{
  "num_attention_heads": 3,
  "num_key_value_heads": 3,
  "parallel_block": false
}
MLP neurons of a small language model. Each row is named by its layer, matrix (gate and up: input weights; down: output weights) and neuron, and shows model dimensions 96-223. Each number is 500 + 40 x the weight over its row's rms, rounded and kept within 0 to 999. Numbers have three digits each. A neuron's up and down rows have the sign that makes its largest values positive.
After each neuron's rows, "fires after" lists the tokens most often just before its 100 highest values on Wikipedia text that the model never trained on. A number after a token or word is its count.

L4.gate184:547486448547483489568557502512505599496502511487472446494480443466541465490597506469443504444529488480486522530460437536539414476464410479512533506449571430498527483569501512533465539483511433505496504432521501453560494478471492508550508513540453517478435468559506450553527526557425570545532472474462513516516525431507437451529523436523395430435439546518493498545466515493582478521503
L4.up184:544486513478530500437502496441478518511502420539428491535523476469534491517469431530459455432502469471500503494461494517513528490456494496504528527499501485475498511507553533570511493511477511451522580508533498445467522514473584525537478506506487554425531493477613524487459479604416568445508503491527487576441517517489528458494511442514497487449459443479488458436489478452602494592537
L4.down184:432539469530487467506478464491527550514498535482581488486540505482455477456504499468465501602458551467539524472592525527485481587562461510517448493515516509489482494481425473540441516525533479529477417525488466568491487523501480445449511516579519469509470579590480527526507502441533466568508486431487484471503518474508556528487510558440529510550521505546468519520579501545463549425540
fires after: " |" 22, " the" 13, " " 12, " (" 12, " in" 6, ";" 6

L3.gate242:502508437440459500547439546532433552513526446502440479479487497443538520526507530459497546450526588569513553498488527492544481476563594513458510474470476500533535434538492543482514502449487479508500567558463486494588535565442467480501495559506504499458451574569496538504551499560458495513552534539447557555477523569472523502563545459554437531510493552495434460539441446478505477548482
L3.up242:512483551480522461521437423493563573451477501545454527480527612451516545447440490567436448543477553544475517523482524446509550463502522492528540502487425512525498503518519536532507460507527512528476505519518569472440461530481474453510421501502511542580524563406506547530523407517478499443532510587519477502514500512524496523508500398521517514532440550486431533506476429514539445470522
L3.down242:515441471536486484521545521460504514521541558464534471479486477487508433497455486404430543508503468455542467538508493401558495509510481511496482533518545509458458528493516518498458494521514476501456514433459477530483499497487499521496489427578489377517487489533501462554464546453521529489476475465497475506526500422503438541470444571522456565470469469494560531568568532465498548532534
fires after: " S" 21, " A" 17, " s" 9, " D" 8, " " 6, "7" 4

L3.gate456:486553489477501502512571480521452575468496576458547510509475390545511462586434492495509539503513464470493504528503500522428537577557433500438519509456507460503494437492480560508557477475536431582512543530480433552520504547487477548483432485519425483524497520472492529455428553519476574517474507515457559532606496500498453486505503537533545547490489537530422536478529460509505530496467
L3.up456:479488519506489483517458557540529505493482476479503482553521463504485491533541532474515468508555490420479472495519544533428478446515500539463461473478529488524430451488491504545488493463557476527487601610559512473474477408531507449471444519522443518520543514516478571539447487527541505450531541538498485533542541576562527505498490492476517488466494490442448546481536496538530505466548
L3.down456:537458445503543512498487472426452487520583542517402510472456538476555522459499514470507479480480491551512495570512501458530486487470490481537533469485495518506525538542481492504473553513442481460532429505459473517499507542508413496589507511472562479494482479472464477624553511501454411502461528483542540446485504465498511454442515499445455499443566446460497467543513466540456562500525
fires after: "-" 14, " B" 13, "el" 11, ";" 10, " and" 6

L4.gate422:546504504444484504459515497487427484547494550460456397473541451478515537496446499488502468490513472560467513470539581501548487537535471523575515484460477490545556465516503482530465548467505553455484522529493431499521448465529453477451485598488480492492505474530496447531552499568440511390474559493471484533564498460513462486467480504491401543543540546472532475496479532513523531482463
L4.up422:467512447491521494538528522443386529504525506523533460553509510493494506578465497444437531524392452516491445450494522520543494540449495471490457460556519512561635542510494480530522462462503509581480447522431497526581519479532504528583510487502528461519531530471438528446524483410494473477535505481562505453552523466519484475456539577530518505527492465543476586521549576504501555434476
L4.down422:476578450522472529480515504519567454500553468499446552476491513472530530468586512513532478505541547563461527482516407478394507478500496509447535558473487508513361467497520537496482522563492480468503494483565493476488494503501512454443511442491519543470470477501514480524466549545510511548545466505502443526447458552468502540548455444491487433519524501467548435411492430459493449559535
fires after: "\n" 67, ")\n" 7, " " 5, "18" 4, " /" 4

L3.gate69:510486482577515499511483493533497490525575463443498463460486483430459531503469509444543516499508460563471574500538454546521454555424503507505438547558538433478472430465542505568570462477453555496518531468484497457467496485491521421527498529507471566483529553488603471535487495504487526482466515495534546519550518508451493541509527533553492461482478452546589497478551527509582528528520
L3.up69:522441546484511463484472493506561516490475500501373471457516554525452545510457436520499473502484454458520557471471485521480486425502547561525500495465493472461477569561521518517527496539563573563505457500456484460418470581529360441514531570429486501430538491509557508477471506513445504467496553434492547572524465532489478482510520457530513418462464552505598501514516487503501535553499
L3.down69:415486412507511568476448515526492490515514456516566503479486441491559515524565484536493471494527515535496389556524535470539422518572437440539501530490519510515490478417486522495457499467494473451458505514538488511538547428486603523571514508540461465566477469445483485518466496504518485573501493570457482487475524444522566532526481468449489559546505429476413462496544542523530454449507
fires after: " and" 13, "ember" 11, "ar" 10, "man" 7, "O" 7, "ad" 6

L3.gate305:505485529550517574515488478500473474502511512461507386566461522487463502539494529534469508479539501577468436446530588494550511454442484504552436469502493569511414460498521497465535510492469448501526498509519626542497498517514527537488406529485445578492476518550505454535479476584475479465448564489458544466505457556453492439522503456456499521494604436517493560455465558563417462458516
L3.up305:510492544550497442470502491489506482493500491470447534565519537552485486510456459471437513481420459476502483525528495504452521526554543539496532511477534517527511445408551552502437536459509499536540463566547515546466432564523502461457461452416505524466474505479487520473531460533545550521452571532551434470429490468490542521460452490533524467540502449472541512450515472501511422414508
L3.down305:483467482348479476517527534519456505487461509525475473489514483433517515498492517459595523489526488439493508507439477457524483546452494527481505552488505468424556564593522479492528530493490499498458473472537424519501530453447570505520550539491501425527489493512544482493485503465497480456560450523491518498555494458497464488575515564495474523458469501530405512522510567465522558578534
fires after: " " 27, " H" 7, " B" 6, " s" 5, "B" 5, "om" 4

L3.gate689:471565531461505492516457501455532443513526507483437556479471436448522541527493413554503500549535476392501485564506480528381514516515524521441503571508572529475484456472545513564502510513539469542500516564473444505473520485595503437479562467518502464433478507485493482490487509497474483534505488552522511530561434487550446564524472569509491552500506531470578482489589474544446517566510
L3.up689:533578466529494492482550500534560550460470565507392558471588489436432517509512490466516476528511482498541534559516466490518506532578479500431441501529483477520536513464504593474464521464495494515493550448465465476554521461572504454486498467549582478531515493530454473382541586481528485455497526499526502540562502495487503531512453487515504534438495532462469508506551498544517538466472
L3.down689:480540514501545501572485498504488523502434464472468484473485569501486464479514430502498385509467438492563496540424470467523558508456518517534512527493543565500442555529458474591477478435473504531522479534487490489441536564498490423531507494463554529524482535473478460506459472393545451519471466457491535467437464494480483480554499549548520455532474511440560468390529533492459463547573
fires after: "," 62, ";" 9, " and" 5, "." 4

L3.gate486:531510516484521536523466456546489465487438500447556475477506478523533504514540454502481513419522487526477465520522535576514465448503501457549565472448461535531494590546567506481450530537501458490521467585456509534524476466520538556458504444546479496470476529480479547505455612543448417477507503538485519483483507518527536467457488511488432461431420453568478494508512479435467441493530
L3.up486:512487492472417556454471523504562542499526510507509551570480466541492513525612415493443565494497433538515467420537506462538480438522566568430532523521484593504477427506535494558476488535474496537489569455486489553538439546544492495560451439503500505624442533530496518536492486479557501494571485503489546453522526438482476577455408415529494468451529496507468591477528546518515414491508
L3.down486:536521561483490446525474478530468500461458568469522510374478532416489517464462545512578484499489566459442522536419484542470492492465501457514471520429498432519545555531475488476516465511536496463450471591512461463410534449542502539458586503487515491468492433493477510469499529552435462462489521589484483520469474560466465422529598533451538488522469446408456435467491480498424539468510
fires after: " " 40, " B" 10, "\n" 9, "rit" 9, " (" 7

L3.gate210:564511468491441444595446495546457448548490576470519456499523472505555469479509464463556462513477522439491601444519494507537630565561397520500527478470491507570491438483527576520511557496457500470445589515517520549505480502534484488483472488454462518497452503466573513477489443470462544536494534441451519536475526515559484526466464499488432545588520469429487466550493540529507497512525
L3.up210:575421505559560482577484586494545541491491478518558510497575438623570505541500537435448522522547537510459481582505515473494512487475494495520559521502487532569491507528530510488507393563422569465569464479521494502549477574538503442559501495424533470458518545551511478473517521414510528501508461487568470521479556527427502502454527474534546474461483430587475502549496552477511534499518
L3.down210:451573551492495486448548403444473507492491546499478505534429563366453483473504499581551463482491449508479530437553446525505507493475521506525442511499538459436541490511483504482501553496560486504472499453468508488464483466479505582426536496519471513555488499474506504499507481528534481522520457480455548424564463478532547456534497520505430466500470521455509554437515506474499499514478
fires after: " " 46, "19" 11, "10" 5, "7" 4, "18" 4

L3.gate300:601488461579509474486477507498469437515478536536497510430495500468518477466462531453466513431532489588490508544481576553475475478487478428510546518471456510484473485560500501553494479474492471476467472458516468479524533513528562419584460577454442489482482472525437466554517511463520471518528447532408561466549520481514510449432481517541472481479444537435503485506501504501549432466473
L3.up300:478463500483470490495531586501466488559535498521512510560484478489576531523516515492513484537482572470503535499539417436496457523506513544583550451456480514491493526535511510399567558464509459491524506427499454562488463452525506549472515556539527515413457467460559544478490534398538544436519492533480510554505521484535481503492522426482450461440414510446531431503526501414547486442524
L3.down300:468569496439542550435455412501550486487494592472469457479552550510401508478467503512487545531501461492473443457507536514476539444551532528483484508458553524470495476456501486539457482562462552566496480560491549488501516576524509535485448413490452417571520492550491477531481464539471491584453494487542441416456549521486452538492494568491498499477560412505515565487471500558450484582482
fires after: " " 65, "-" 13, "–" 8, "," 5, "/" 4

L4.gate306:511494543574496436528572496440605504517559450593455518445620473471465427460523498498353483490564473482449512555541438495556536462426485519508530484518484448517513480563542471518526464515446495513520508546466501469409548460547545466575497456460463455465495467525499533546510465423515504482491470461483500482527555455502477591513465480513460506499463540527517442513490488565518448560526
L4.up306:564442467475481423524553482521488531557547504529468521481530468473544491440460524512451504514593474448542507464540497510495507502441458476544486454453471487501531544580477492553402575490542503531488501513520499410425560523505493504521517524498542504384529459426517509528460464477494518471522523491503461499444467489484543514457441520519476546483479531465356484491503507518485487492435
L4.down306:464591495486493548470446496570447509514467497491544500477396490514495568574502473467549482505417561534537481486521478540489439507631518471464509519539525452522480524406435448460500450471460501427523482503476534574542511526507508507496498574549504563589457512604459459481478537537440494557504530436519520486504464523539546465474587490510527497491511480494539530513514492476411546460490
fires after: " |" 20, ":" 14, "," 13, " the" 8, "-" 8, " of" 8

L4.gate216:459479471459540503463536440520543506567435459482483556503507496563492523497512563472539445470500443497498528525478451489518506509480590534488486450462567461462501467551514464605515504555563467502583533575500479538552560455460496529479528546438456475495481529519456398543447489454474539475554500447507530561525409460503421486586449519528517465489460522529498508586431544543603488495502
L4.up216:481482492534546481480565452463540427502488532483456551487548501503535512516445501539545509495460482511515555511458503492434470451459439496551420461477521437476504467524517440537444512491625496491454503473485451540508592447526523568416414452562492412558591547471460545489541484484525432529499499433508548545483451450460555444489451486506494514526481541488504541490489454464495494496574
L4.down216:548480493515484518516537476557495531466467568548403494505458515478421595456501488486573488483532420489514457502468544474523569453549543476438534548514500488532568565572522460478549559490429486507542554547447495506485478550530465461552595518461511539447474587519484504529466507543474486462455430468502528466498485546469541546491625498493580483425524489474487537559508478531460600506465
fires after: " " 75, "+" 6, " (" 6

L3.gate259:560512502473458508504555546508427492564426476528510458481482445474550445502511542470493485523469474554462478510471608481484497498469503589558533484501505489545498552484472459538605442548587556492494406462522524500469490533484546509550491496491513447553473411501452468552510503535514472474468497537438480518509528412512431466460400498561483521485478482490567438547417450447544538471511
L3.up259:516487415474543567462492460515576465476491483549477497434489469451595493510508502513556561455509479422472406494534517473471525532509467414531576521526510614509552557502507513483444450496479493557518473458532442485506551531483418523456511499520497480483458549436492498468514503526551491556494447524452526556477568518447509421550464513510509492532488497448557474498486553454485503419409
L3.down259:542556519499403437516556508494457593484486484438505531519531538561421526438503500519454497515518566513464555510511515564492523460496561601475436473439432399491492477533528500473500498479526495507514532557519575509507454486536544480452463509494492498590560532512530453524447451492430526493532513515523481489542537430504431512468481494462480520463502483517425452571506506560515481554576
fires after: "," 33, " of" 9, " " 7, " for" 5, " with" 4

L4.gate652:497450492472545508507483498511455552542434536568542542524549501527529453503553542500520408518489426486505499447554468512418542555399538557525559476481508476559480471495544541590573434534470508545440480521522518467540503491451567563541468593446476454476479547491491412597505511443494546507550498492503492517516531455548469459483464446570520494493514570555489487557466516509541465418461
L4.up652:611470481458554480482558464548481507545552502507546443494522510529455483444472542497427536515505458501501510450546466523467492480542506507519496476508486460508494504568539474520498487431527461532448544407404509585515541528470496458470495456456445477439466473469486481446535520557514504480532574536552563490465466477541546441513495506528546529495514479426471473515532534463478548460513
L4.down652:460632496513426491555508422454504483465513464486451573511476542455478606503459432482506509476483619555501485608517491537546435424546487463467521505491511501467455523480458484507510539508476494452561456479552473448465484479556462439466529485500549594539539545538453545464475500431511486537453471428455467466510496559403477572508543532424534498474490495482546510461514479476468513540554
fires after: "." 27, " |" 19, "201" 9, " S" 8, "\n" 7, " (" 7

L3.gate627:482465465445522462492472547490544533540480552505482439525513486474493557458493496535452504492502496459487458517466501450440482537532526415513479421470492510484437458462443497498471521488494502499449585490472539468542535566371498538511463541535576499466562467571560479436488519483546463533531419503554448458502550588503485469475509521499436494436556466487527545574456522510463493579519
L3.up627:445425484522475532513469517561464522420528440468499445560532544465517515449484488481470526382548415489482435494536504488470513506476534485480531528423539500498524459408517554460447475551523514444495460528477510488469514501415519487520454526479470538475571570558472545501421449487486481448517545478576455526529495528531556415507499428529535490506467410461532507482554478494531436486492
L3.down627:504515539516505475532528471537505472531516532505509473573575452514533498478529553521425494552507524492502520556575534428489514493510449481512491502524450570425538580524590473511520552467509535535541341494494555493530493459548490399517541519521496433485471513485479496506505543497458567550548458453456551521560513455449549479434469499437494494484562536487539503502478542509533562493545
fires after: " re" 20, " " 16, " A" 12, "–" 11, "om" 8, " st" 6